config = dict(
    d_model=512,
    batch_tokens=131072,
    doc_mask=True,
    steps=4687,
)
MLP neurons of a small language model. Each row is named by its layer, matrix (gate and up: input weights) and neuron, and shows model dimensions 0-169. Each number is 128 + 32 x the weight over its row's rms, rounded and kept within 0 to 255. Numbers have three digits each. A neuron's up and down rows have the sign that makes its largest values positive.
A block is one neuron, or neurons of one layer that tend to fire together. After each block is what it responds to, as a language model described it from the Wikipedia text at the highest values.

L10.gate60:158139141093130113112147108135179151114153174133145056068102119130103137167130100149166168085120144164111136068102177125129065155138062162091092103144125155152150060095133127145147165114085170172129107099067119146144152102102117088153136109175117115124084116124147109164115144115124151155185108137137124119126170133168136180115111062091142174111181124134144099152105124094082137139087085128129084131130158070195091171121121098173140142205164143168138179150137124132168144152086087110132078146119144139046121135
L10.up60:110091074103165109116128078084122103201133145159062172133100093133115163138179143081153147132156140131141197115116186107179115094166105114116133136085096192157081131114184116144108157115118136075145138110101126122105091136148121107139139186143127119160180125154138090104137077121132151122137103096112098111129138075120133056103125159111164150168121173103126147159083092132150089104132124157097199110093138108171143150106130129120058132144118137119186082132130130197164136127106124173124145154132096164098097093
L10.gate62:066181126125155087122116145191139110180102164129158167093148130150101112061168090204137095047137153124191084137069147137135133098165091169067109158103125114176141144121149134069117125156087138088077125145088135145147104079115143082152151144149114080151169173158134145122148070150142126181169109132160116138077104161108150148092119111160117164099110139181183081171081179113134129173124143099128118091111091162204044145055154213119081124169185123177099135137081123107090114105104037134076111124157117113076133119
L10.up62:137172109106203116091118087090147237115089056112146114112115176197117110149157165139116120133089141157068122108139140128162171156154144158162117150144110163190104108116115097180107129111146160103155143137115138110130140096105143106174153148129170084142146133095178073102111080044137105105141101125126130109102108116135091132113205116101142217142147073130135192181149187134138115124089090138104111155115148054161057187153173172084138154105098112140144102017093090090132113102136162139203128133150131150153106208
L10.gate550:164178138141159049114064079099150091161099125109103121143151127104093117155124098080110050097127135168152166135133091143182163069172094220077119159142122146159107126114113148181134156183146146123123126154167160066112104110108111123089134101144184123102170143167209140150179097092134097117104117119092167167121167125142164082161140082117135196117098156102184131166091129133119097112091103136141080156126146107188101157132172163126161089164164068125116129163152104120127160063121167124090155110151190161157116133
L10.up550:170119153176104134126135110170126098145126165078135110063120209158133166117117138132117216219040142157187160066130214161165108150082130116101110112132095178121051130165119104125106163104124225096082092110102148117109103133142113132124105170159117149125151114082131127153147120087113153121135080128103155191104154124184105126127141132106147108062167146133108082127112133066126164093128098114119166085164129136151113084104144127066131160150098112180101181135092123146116167143129129112116190138147063117097101148
L10.gate774:108118152130084129080099096091184108083109148130117102144133183142098176088187106101072106143081174160154125084082152152173109111126150217073159160136147163145115101159134118206075082166140123082122080125070152101091111105122128091156143080120138162104125109127143140101155094137166095142170099166081146101151142125097118128080158076145121174125134101168165096113105081065079126120100071133115098115092173120090062159145113137118131137146152130164153108150161103110120174136103131088160176148119123159120166046
L10.up774:108131158127142153119132076119159132122202160144140109074162175169103137106168125109133124141124183133178101086164127158137134114117113124104146069121099109095068073161216112153162094091138123148111084108152121133104141063145171098189098084148126156140144113184129064114136098137075137121135098137102143144131123088095103073084155124134158155151123111148132096159110096083169140119152129154102132070082115162161134184186158125076103111223166166170125121109172108112106119167189128122100139123085158160126075098
L10.gate775:155158104117156112178093121114149148175111108122105125122186133127108139139114109103078135081106106133118130110134144138167149160185145187120150128110107172136132128126129146138053150145116175140099115126121181091135137104171190056140168148152165104130193154177182154139152124146131157133161129129162211127151113112236153172099108093076124116115137138129183143198103099087120087103000102113120110139185140075201150172111128180170095126170090172182148191054123066124118144135117140172115135163162073148082101118
L10.up775:130103107123133104108112183181140126174099115109159140088176173088097084079101145115143124168152140141189134106111065064106122192172110115107176115109070191129153112164215156091148153109069138115121168155137092172098132104140130127118157146148139114087147109106135121116139116167138130141136141102154133158163111079149129145138144120052154174103080194139086087112147069067125147167120133109200149098109178090133154156073117123129179136192132158110210164157089121145143168127089169109132133158118122119070141105
L10.gate776:172081158102077109140134111191130041120136192088148101098121135138171089122056127075061054093193115177106161152158188127209163115126109146155159045106121193130107085111124231150185133149141105120082120110097176112130145138177130079122123071120143152078105113161152144145122191142123128164128103087096149114088152119134136159125116123144118135147113116144082125149133122099144141087121106131138107115114081161114120205087110185088145134132172123147095147127164146081152111156161126163096163110140140130100108093
L10.up776:172179157114108091114142109134128129162105182082153127120083148128218109099104156157131127159109178135116112074144178147192152103201175116146138140136121122143155090177133191170075120152097143139099145117150180120146072078153137103135137096131181119153116118155123101101124163105141138106123124108076192156160162067103117097139166118110071153162106087118201108159149127149133119146098113135177101182132136097148130119118140159182044164134120139166094121123130165120129188105139180149136184145103169114073110098
L10.gate954:117187154104161090119127089117131110138118138139068120095129127075143135073138106132128122125116111158131134085029172192133168145134106147157092125125136094091109170134131177152092087206119195134100093061099144067084149113154131100176096101149128104071151097137137096131077139141171140136087089152109160097134146097101143128079186108126131201140110129165166177156062139067153101159098095121133108121184120147115091127090164095126101124140192147180078148109108076102108138107169162131064245124157095129150102107
L10.up954:137155148137164123088130135093125103072084139139173125145101166132071137120109071142113154103082088109146121126135094146159123163097134167147070149108133119123127135183150151154127084108081106147130078125103155148145147039167200076147140087150140136084073109122102123151130120152137167141083084174094169165146098085058178116127173109164160175139080110123174096125118160123162113156154179130121129131138165160137151105171142044125154132124145177146139176110123129157145172136132116140129197147161140158165078087
L10.gate1218:152116128079119123067078099156128102167141150163125148145158178146196132107116132091076109108146175166121148068098156127197156152150113228141160128101054209161108107161109128163079130140074186118147110131106159087096149125149129084178088165111169116121171115133151084167139122137085164101103082159111157161146165098126180098067097131151123180106079075123167147181134091108103159220092043134161154102124079134144079178096103132110133099119144172141131178159100088122153179101149133130134149070161121112102118126
L10.up1218:155146121093147106104143122118133129089124120113160142096104138159133115060152180152132118114108181105137154089165187129151074130149159152129111160162115141162118129219100206102122145169081170113144117100110120119093067150177125118135128118118162130143188133131103084158128151133122133182124133104139147162102094124158125101151152124028120171072099076087135149123092095061174117130099087126160081118142102114115118170086094148136159180102102133107167182161092045118105156148143200187161187163184139114144132174
Responds to: Early fragment of rare words

L6.gate1007:085112107090075098092141162155105079107141143181133112185184162118127104102167083155130107158104096106080118138103127119089112160161116133084107134127129094160068148122135097142121181124170117091135176166138102100122095093132128101114159032164168064079165132120143140107098124143115140195145174102159163047172080136069120104132147188111156107106157151179160116116119127108125133086127114170121157103139111136117151175104170181154139112139107160191129130081077166200099172177172096149138113070203166137072142111
L6.up1007:173144099101134111135108158104170131206161130106127159127130152154124203136148135123195069143118116076162113124107096137167118141096088154101160084131053091188142153072107107087132126186143154144127120090125095127153119166109144083130154135178185130154108083064099159080157075172121096152101093119147194068069129122147117170157116164140134124151091176081110132158164149115093166098131134134138170148130183169126135164161089117117128130141155193129141118114118176134145099150143083096122142100068130071149147130
Responds to: Sentence-opening prepositions and directions

L8.gate122:078110058141149166057082160144138118167159150185121119136145131130103136099125106162136149126139084071140138131095214116126125088194148191106185181156165141128159160148133114119103140161053127127147148095100164102185168067117082111139190105155112166103114171106143164147178145125182145169181109120107111168206153118161134133133060120119163122169099122193138115076118078103145077169117130129144066132169130118157108166136129162082183097180146125141168094178087112132096130174140130140170126187165125110089130141
L8.up122:099142091140104173096146175117128142144101170061141116159114147090143161099132133140137100123164136121105117128117080094078102178089086122136073076131087081085094102105108118142149122117096205154131127139137187145098161150041137089079178100185180124165156103100196092054137116064123124130109132156126157151095208114089154129126153055130145126122110142104115151165112152135088099153081148069187162173128148107151114141127111112194133115131119154149165119143143149064129125109115149119131116120059087111108131082
L8.gate210:094167121160088139096178116117145127132137128095166114085126138137124109097173075157120091154136167123115131181138137108167088114126161150093100160140136138126185121145084154107106136124157092088172119121153150097152134089070074168085175095165145105122139163173167079113116125156144144141090099131086170119086116097157130073157134110183157153131077174179190132195098135116097133108117183150112152128158110128108181107129113146138115166149128155136111156185122166178144118128137183166072125164086183066177142115
L8.up210:040101128136111147128147171140114091136132135136059154152162087100156150118094151156127090119150105123175045101106108147134075122171102138070137115080090142169167141156131179130149104180141073083170157157052111122130106227129096142187127102134149125141132101106121118084116142141134170164152088140150150082056158124071172148119126107162093149121147095144114075134206164138123122094154090136122130088143141072132142105150085138138186097137134139139059130146140173129062089117152075119143144119129057144164153159
L8.gate425:061154149090101134114118175140116101188144154170179116138151105121138074088141126108216053126115150095131081154130143151169090128143175124097091160167127103166075109127098152108115130157165085145121096147072224087183092091172149127108170080109148107172113168115139126109133116160144161160138135126100187146151134144124110119122113089150107134136104156187186133161047081118115124146101097082116123101203121160088081148118097145109147147143109194086159151113113080157042132128153145107112159195128153128147110106
L8.up425:078013160167140182128148149103128122126094129092053096176173077100141079109111167085115150164123126190118139113110147123132170096096166123135149117105158164100132091140142074107143112165180149140162120123097144130106134105079130141188132151075121113119126126088114122043123131166109083117154100136153143157131111185123088100148076113136174112124175168133111146145160166143160109141134107085159121050168135112158091121087166148124155189147186116122138123095164104144091156149155128156103135071105168122187128161
L8.gate511:126090185143147102133119165109162115098151181131131113101171123123168078060056154167144125091113122129170126164141087030136129145104149144121137128173150141117136129141128184108164146127086117118155075119159145136132126132138068092097140118101156096053111143094083163128131093139114137201111127125091128183078112139173170110129091119156148156099109135181111127108048148146149153065093119117145124130157067208081169080111053227144143124077132149112110137116138052156160083128116107149130149147167103137130099136
L8.up511:097093172141088114159180136115108085047148150123106164164159103124169128064129144109180108107125110084067102132110143089116129179119207107171112125097125103105124063077107135138133084109088113082123116120104164100143109142180062145124177119122093092141120131170144120104116179137128183085172166100108136081121084090082056162125049144158141144110162133097133127051132112126137158065114132130083124134122064188134191075096097139092126071136168177067093145119072084039128156153129086119118177127134074122135113148
L8.gate683:131124142169081134108148166132091109120104128160167168126084094142146095169140165130128136128117061138166128151125121180127113133171133131107078128121089104067143100152055164143106137143166114139095161145150081105090112151120111171134136107111138105089117125118125098184116147109102121122140097130089121149111113093127174126162133082137181170097094153115143131155115178088097145152081115137125098093180194132121212183106129162128140124116109090244121154129084157131112130094191105120104190174121126100184110136
L8.up683:079187165178139168175182170149168152141042100158109193187115029126163027159085108175162086182119131137166077142109097088136143175141137068133135064164109120071159108115161131090179124132104145136121121109183090183188099111135158131104168064144163127110131143121093132116094108129084138189133141095081103116046106183095091153140159077166132141148083115150138136144107131131142125113146162125120117130133168152128162204138138064109149164141137106114091117143117145110152155123195139167142116132085117111138132155
L8.gate811:085168118105144088093105083109125095135135148172115127157148075088137086072154110119143101118146086110163110116099144156109112126116136145165122169137162190121090200110109147137094098127144123104133095114076139059176150102101151122147146102112105135139180170090196107103138136163117170143140111105118178118158074128163145125058134057070119159079139174157149123108096130080084138162087182108203124138167153161104102109122125183073146143094163122155112151160131093079109164116115167194141158161120149076143123131
L8.up811:090130080105142162127158146123106105171127129089095114126094058153148063124121103078111141175094075121105048181099120057053180121187133083083143117185106107076099113151135164118156124124166130130149127145147183105167128162092165092086119125127124162181105141154166111135116135129114085102156125142096114080121168133134142067138104155149066141126118159172060133091116105152033100109141067108154108156074170117061133099150156102120075106128104099122043127124096132160083146130098142213089153185097123156087127156
L8.gate850:100144163108105097144139124146110117162080153201087083133177070090094174110140071087127093154158098145115086095129153124179097133119127146097170162098140131123134101083103122116117110096106111113160097147109174103156137126132153084116177153107140074103176083151230095130101153143119159146149154125148088138148118102109150148076109112059169141118138075123155122157100165105147153121134078155070123115181079118081166124146071173121107194151070147134155161146137147116140123156121104123094136102127148086099112094
L8.up850:106080101105166101153140117131104075115136123144131126123128146176192169173126157153173069130166159122159082127147138118142108131146130077133176143134107128155144095136090169148094125149112089080161148118131168135153082108110097117145129127092130142183085178130175115123126113147078117093130118155183144114146108143121153115134080134123191153134096144154147136140103149139065192137149080117086140042146110152111150091156156214122147125118117213104073153114102191138155117137164085161182161140099109174102151132
L8.gate1027:113092132221104149170148198146153110067066110145100153143180160122130117132149205158128118151149090086145146132047105149106084170096202095094089162117138136130148150137120111108123113135097032113125092117074126108156104117114127158137147075099107133096117148044166087101157097107137097179134110120120146108136140113135144135091126095120153143145157108126142078128124106164117133111081142078102077082213079120124204152094085160126210119155176107114096167078137114126102123103175112127123120145138170111144127145
L8.up1027:151156109135106156135176121146079104163168157162189069189074140080170109123166084156129148056108093127146141161165131107139103127153098136149155100156153169101061113187116159168103086134127119155099109143130142097125162139115147115132102088137156193100142166122138145111104137110118110113095088147067117148097080174162162110134147099142100147094117124083121132098101118137097088132092181176173129129139101167165132103115182118135167107151186126134103112110160098103153112158158116143105073132170109130149073168
Responds to: Word-start fragment after punctuation

L10.gate223:181158170113080107125062123099090119150105134126112124165137143133153113125121193085200093103137152118140124097125072120148146131149152126112111129194156144109154104126137103151110081102097125120078140140113178085164183165131177041124105147070118118085133201085167108171128086169088090154120046131112124149185136104163136121194125126087092125092129161148137112122143116081125148149117119165139213102145156147184111115145123115113131087146146171164140116102149141187117112158134097157128176108112167119115142076
L10.up223:126157165078175111138152151152023104135184136105130125104154140123183161144100102167074103147171120112137119151106163109126100130124101151128163115168122128166095184113169165127137124106153143088105116124108106114166121114113162116173092153072147185169152217122149130069177137163144037112106144162126110114167180174095120157140096074125095121120153112115098057127127125134114196167160172165116067121107122075113124126132156133141097137102114171127164111171116113182071092139112107114179129106143139122134119148
L10.gate312:103089143177125102129104132181059153171120139141133100108084105147140095113069129079113147114088108198156112096148115088096126095124121115167158155134170108146081093139126178097111121163069137066167126149106141161157169106165152104182114216191124108145133141140125107142175090176112084165152141146080101105114096120186079090141145114107139165102138101149140160171065130108130107142106142112128121178134075211159126133081113122069154159152152077127123161114152068121127084096136103129151165147121144114098103168
L10.up312:101147101088122067183145149152177129124166144114150153146178119095084119147105124182182123126135102080122050149153092103103097139169125097109120139124126134124149146173101130106112137191150114116131149145159148170166124188114145141133199127117153126109151196126142212160120130173186148168191119192110138119106124177148124219167119085153142083125136065176090110130127121106212093089142100163111147130174109143165134152097104205133187091189188161142121167119127151129094139181125076106179107116140162103130123091
L10.gate336:063158169162101159098105117156086129107066164136116137122137140167146110131137110114120105113132123098174155085111094124202100137128125108143073134099124186137090122160077109114096135166170105142125152143122160106201107118093147098086178080119123085094144128133128083096194129147119115187136079166079166133157126089172136121150139108125139164109061103112128086094146097065129129111149107133089069144162102099173126122156054108129175097142176161179106156090152127104139107147148122112128194181160154062119130175
L10.up336:109136152077110151096122094115087146123078110092171167120102111161121122108129149113149126143146130141115156078170088082159134143082066136122165136110116154144086114114115110106110200102110140138119056070151169163117155123132157089155150161195104160127133123093092157163198138116126121145124036205140136113129139122216170219109147120147156101105145101129108137121155120117197101096146114097102075117079152111110151127083109096126200054149172102120155145133108135101129135145043105106086161159132155053051101155
L10.gate394:130158168153133067102130118137111072100115113139090107097163089142142125116099132219210114111138126069138122184182126119146128111208139126149138136156161121075107148098115118075076071143079117023173106117121090152172130159098137069124145128139098159107114218115124200137163090173111103144102093106128112119107131120114126095132103101147132151082126144202140134162075157096104202132160129118127166143138140132139127129134109115102126154125093164123106120155182102130139160118182128153164168168156134055143113149
L10.up394:136165150126092120133120136106131128137150198148107136134137098144162115104127093187159134127139156172168084179104083055147135200164156133102188098139142165119099155116132126138124115114113117100133181093101156089201113195128131102145134099106117135173098124100174139088144107150060170071070083109126076158077107088130112107149067092204127155117110190168091153127164109067117136114112165116068091118127176136147140137188085160132161135157115129113076136079191130125122118122159092137161183099100155154121147126
L10.gate516:122140127161150164103080149192150132104120162117109120104174144145142198079122143127129136178105134032166098094118114121135091104145158133095086162090202136119127132126115113101148144137095117095159105141115102119184119157138131139101159114126109116104103152099155086096104148167119129145104070072035162100163168162122110092144140122131156202096083150139117084128113127106207103097159077123182057063105145125133115115096090100129183161191116122155108148133149143169100136089122175174098188172138180104144122135
L10.up516:092094116128147150099164113141155146169099133090121087128133143082141112144099106089098105140105155134162149144076134118146085195105104124115172164114194144109097139125117111119096079136134116125129148155063102127185075120124130091104104110149066144141135177146133161113122108187102136133160121135160183148118117124133162105152106101115052108138157140130123145143123084148145157130158117115117126120102158136131108083210149118141132139143077197111101122147134110129133086116089183158150157129070126180193142129
L10.gate677:088154118091183104132166118131116123161121162174139078141139129182146117104172138154140122142114081134139112156133118041127150113130104100125134099165113101130115125131188135105093092151133105071137089136137109090122121137143121071143162144186142124141144162123110071086075091116138106158123153105118106143137120089143113046120121097124117151098087157163137102124124176098100129153132125138166105057103129086145098088133054156120138147118139133192109212121164099158129131054155161201117131091148186124168142122
L10.up677:084104144113147161162136136083105134137150133187123088164079064096113111132112123125141135096133150120125067115169145107131112179124197077095108079070195099121120145144170159093088101179082093152137136145082152134153158100156136165146145068124102114119201115119185209109184106113066137145173157119169076100123070176085122162155098089155118107079075109157154145138183155108138138092135159107165161101170179118120077111088126106092165120116150170135117145133122162165121145135165124099163136134106077122153152126
L10.gate978:187155084150095142131178099142129093176138164123123095066134093105119095074156167160098112111137112132166108137107204120139127160171139091102137127123153145174118134137125143135110127155135168047146068104085094136175114154112150109162083124139139116141078173127159116104119118126128162120089142149104162159183210112134110102107117141113144212112131099113104077144114138076142077157087177122150167126122135095150145130129097127095115096109079093107142155109164070153071166114137099199144164161166156127073144109
L10.up978:140179148083067159095169134182085150093160172109159189151077148081186095113103131098116162121140086172123098187131181092086167125150124096112155128067075103105114139136125178135136086131114111104126121113151116138129172174124150123144162156169157167147157172114169161107141160141200182167147160148118165118121123112148171178090136081018140175109111103181129145116107125083142135118100132151111142153077130112124176075111123138090116150054088138107078088125129125126136156146105066156124123208145145094142130119
L10.gate1129:173141127123140087111109151120107122131137195086159136072112145184089105126099133136156139061195127090218139123186114146154123137114104070135145131141162186152118126122092089117087140122065095097065104185097115079185120121214134091149148111121109107125089154139147181176193080103100102140142077103145098105108162141155170080103138109136171139070076141141091129136141179089090115097110136148139152122157171137209147101040122176156132100131149159211119182121097131105185086145141132180043069143177151115069129120
L10.up1129:027093119143166132072108152160111176140129171097124132120147088180201133102100063182166157100202162165212112171078099059159125113155133087133139158144149127131204101147136138080094112172165072134154119103113050179158152091122136119137165111100098084110095255116126154164177092136118098126171142127134101131087087115119140164093141055109157125109061106146158159154107116131142166134119157108100109126144103109146116111115122123214097090120150130072119162106142153058100199095126151116109109100111161103111098149
Responds to: Word-internal subword pieces

L8.gate227:114126199122139128074110104196132094167122198126166062130059139190082131135113110090147151126140119134111180149182125112135140109150108140132178149123140115097077074130075142080145134147134150165111177083158156147096147131139087107122133087073160126132138181164116075154166132132088089107114121194147137125170154091152241130132154188159088168118131138104177155153066107083172131108117084054130138154153119157122134088129166196132115167168086193086155165154129114102129136165148087171103146100135083074128141167
L8.up227:176061112120175142071091112165134179138115136174141072154106129164097046119162144138067121139148241083151179167203142163101117090150093165118112133123154092144093123115140145134136146137131160138121162131124107179082115076147061112145120115045117144141127110183098106173119166102090138085132131150162122159140121127141104079126137145120127144165069087091142126148115114130163151188161124133121111142108205179154105190153117154140148036139074150111151105135156093074085112076135081138128130158121091147176137205
L8.gate378:087109231100151124104159095173106107094088140153146151088115175134171097148104099127122096128115118136160090148104155097069104086155116103174120161095081118136046124101111116085107093163073174048105040085111075124160083114186127107045114117115087114112137115137152111139125124159140181119112136191090169147139186136092144159120150093107149164093114069152108062107147133104140127141192149115109088173089056164128147078076154100120131197095155115141174103133102064184135165126136109203131146165144142122144133054
L8.up378:170133110071200106123119062124129086183126092136127125072118127150173112141129130138111154114137157161135185149105151126111121061151080122118138194086109132156123112129108124139112108084133146099189166192122141096116084242096131110150145133134116097123153144115144128141090113109102132133115144175198113159100125141082180101126135213074152144117140110153120130116128178148147186189134143144144115129109100091155137117124075086206135153143090120142147092121144110178141131142095178086134113087159168168092129179
L8.gate770:128110175122176076159153144142070096143152117143111102096127111170140124119131166114161093088083128121137111107162181092053103099151132150143145100114208107139114131133082084084075108124111166100166178106095143095159126146141136151154111109141083170132099143133117118175122122130144154149128150130092128150131132099137145129117119116120157128118151095162136142143106143067128161116112118136154107185103129110177198124108138154153128145137137170105208127186163011134107163102145162159149098135150114153169176105
L8.up770:145128158148142143131133082141152161121085127133137123191090102143156093114152085111127136170081154141138159109098143143113108118085122151109098120045125138119076084130100079149183117155074151097120170084115152118104100153165102142177052146126182124119135137156175099125127100173129093115166086131106177154122150135164157152135104118130115174110146171102123147176072183134129156131140139112124071118035135154127115093095157089155079155099209161120116133153114075087161091161141112124120068146182155111103114105
L8.gate820:101135126099148145113130124176056097177141177125131109138142090115138145064154078123187165071197124190126169157137130094110144117167134167124148063124132195105098078105094107147092121136177087123105122149127073143103093151098127122111138149153159129098149133159142137091057103143123148120143152139089120131131132119234145199124095163175119140145103131101153135167128154104127176148111129157188176114161157110159126111083129088098080099150174153107124147090078154109170127098124156140111152087134152092124131157
L8.up820:148116059117113096102097101142132142140109112079156142159156073102144135116187097137140092123089163183149149140193193057112133143055124159135128099149188101125183117095117120182100137144138122113164118110108110110096121108080184090103122169054112134126099125150125138105152128112116119162150067055142109192101093165122156154048149093051171194145091153114191144139032126091135148169163117162129072158126115113128145143112111097145103128170137141151077148167117072099122159189112110123143153127092078138166190146
L8.gate937:141154162148145104070100152175085134129096159138116045162128089146138121125137113117140132123125160120114152107111120173170134105088149157159109093135144125147155128095183135142119127170114148108137092098086128058138131115157090151124140060124166183105088133126198137033137130156184115088166113108113144204101190113123147108130078076153123177098136156169177129108136170180114150131145076112124098111178119083134137114121135109177122168174168124122108173126124140066115106100161103159080166136131102122105131139
L8.up937:197158063096051136148167071114141154095155122152117064133111154101137122132166091092136150096061127126115132148128171163079162090173097113142127139122188127178117099096144109129117139141177135111148140089104114125112198125139154090084110064139151164148151167136112163118061112136117127146072115135105194152137096055137086074166133147119158134102086178211166141112136117168096159185114153172094126097116118125166078117161159186116112141134152174172130110168149169115117128130091083117120134168163108097173155133
L8.gate1265:142119138087193098088065125160135131092126122168076079144127135184123148103114096124115142097097117164209101096142112053138098104159105133126111115092120134083090139157111113026145066131121132071138156159095158161207116085147121134151166128191161177137107198153090097076107155176065076214141089196056131125179122133094203093122161124116152114129129128116093086136135125149177149104093129117134085064130107111154081112063107087145140149120172116094143158179177137127129128132128135130161104105194126137084123116
L8.up1265:130090146073176140094087159170090141186121127095148141200121174134127124126081108127187185123111156160146099111146141128099143107117143141199165180157116131127043126117169114108138128146145124091114166254166177107142126147153146106114162116158100179122120175103083120153120140119100091139106082181109146114118111150102143139148129185125181090115141073090051087081101113132122115164123148110106103126133158077091128147117114095160137157088106127075149126101186067033152090081113144183131088130156107168138055161
L8.gate1273:047174141074161103116143155179115121177092087097124095124162136141165176091085142169136142179156178176216113127112098114098117114176081173128118121159134090129118139118127143060151156175088116062169157107124148130142096119146075118160143051136121134142062085049083188123145146146152137144088113177097148143134180159118165113112110179089150142162093110158130135126097182152102164146146081096163062118117075132171162078143129127132130148041134162130117118181166129106108094097148108121139183181119112077143144143
L8.up1273:175139106133123134162116088156086111154087122120172097157141181136142099101165140176202165113102157129114089153175121088097187172123174144098108214127201126063160124113076107101125121108139140053156135111108134166100131204145143067131130114108150095106081115103091125105112151154108101108094131138137068162099173109096151126145129131190143113100035177185115102109139139114130121116132135153126133168174150097120083141135154062131090116181109133158104138170130131144097027122116133121103179129045160116173146151
L8.gate1285:129171166091142150096133124161139150092115190137117120093155144144120084078109168128126141108083192110132159157118167180161089061102141125163098117147165142105135139067081186153094147171087192141118087143157148063090176170105137172093126175147091134131110043113135122094122111161107159133165051096131166152145159109124100183082119132121154173152162114151156061089063117112131120099130071122120127103128134166113071136125156130148095138121168107101111130065117080105092063137165100175136181189145143119124127124
L8.up1285:063124106082128118161172139141062071202119134140052123144120092155175139133142120073161121100139132152134120189139145122122147169120222111183084157151112076108068118087135122157139108149169146095127167118131118121083065190150093108085141109068168146113146126187152126142053137134125144173088136107128140140147156095120069108130126105137132127153060129156134158152041113088095177112110139150117175152122131151134202117157117109102060093142079168126154093101196098147175133123170157174142155101131141133128114079
Responds to: Mid-word pieces of rare words

L6.gate803:110113075121109165129135084109113146128139147118144119103104155137153176120148153092155164152097189122134157090142146163130129072152158150137095154141138169168142143152118101115116156146138115099124160101146194109069137130092178132122161095082068171164158121102129139147199137140215065207169110103169153158112133123162161108154133144066173138082139059107174160155118048095086125149068125087110128152130141095110106198064150133110103160080141211125156142128137075096115078111126127124126172132154098155151095155
L6.up803:090175041116129123115143156131122150145172154180136145117160180119116136217149107148119165184065183086104095142160160157129131069111138139158123110107100180116120143159034148122089153158176112107140144089145124120093197104109137107085157122125113169119150108137137144128178128087132082134100146107143111156084130150129119109181110116126161119119133092127136174145153140124107133175119106042126139124148215129131116125162108098101138159120105162188177089103123080110182083120088131142172204149130152143148104190
Responds to: Second piece after capital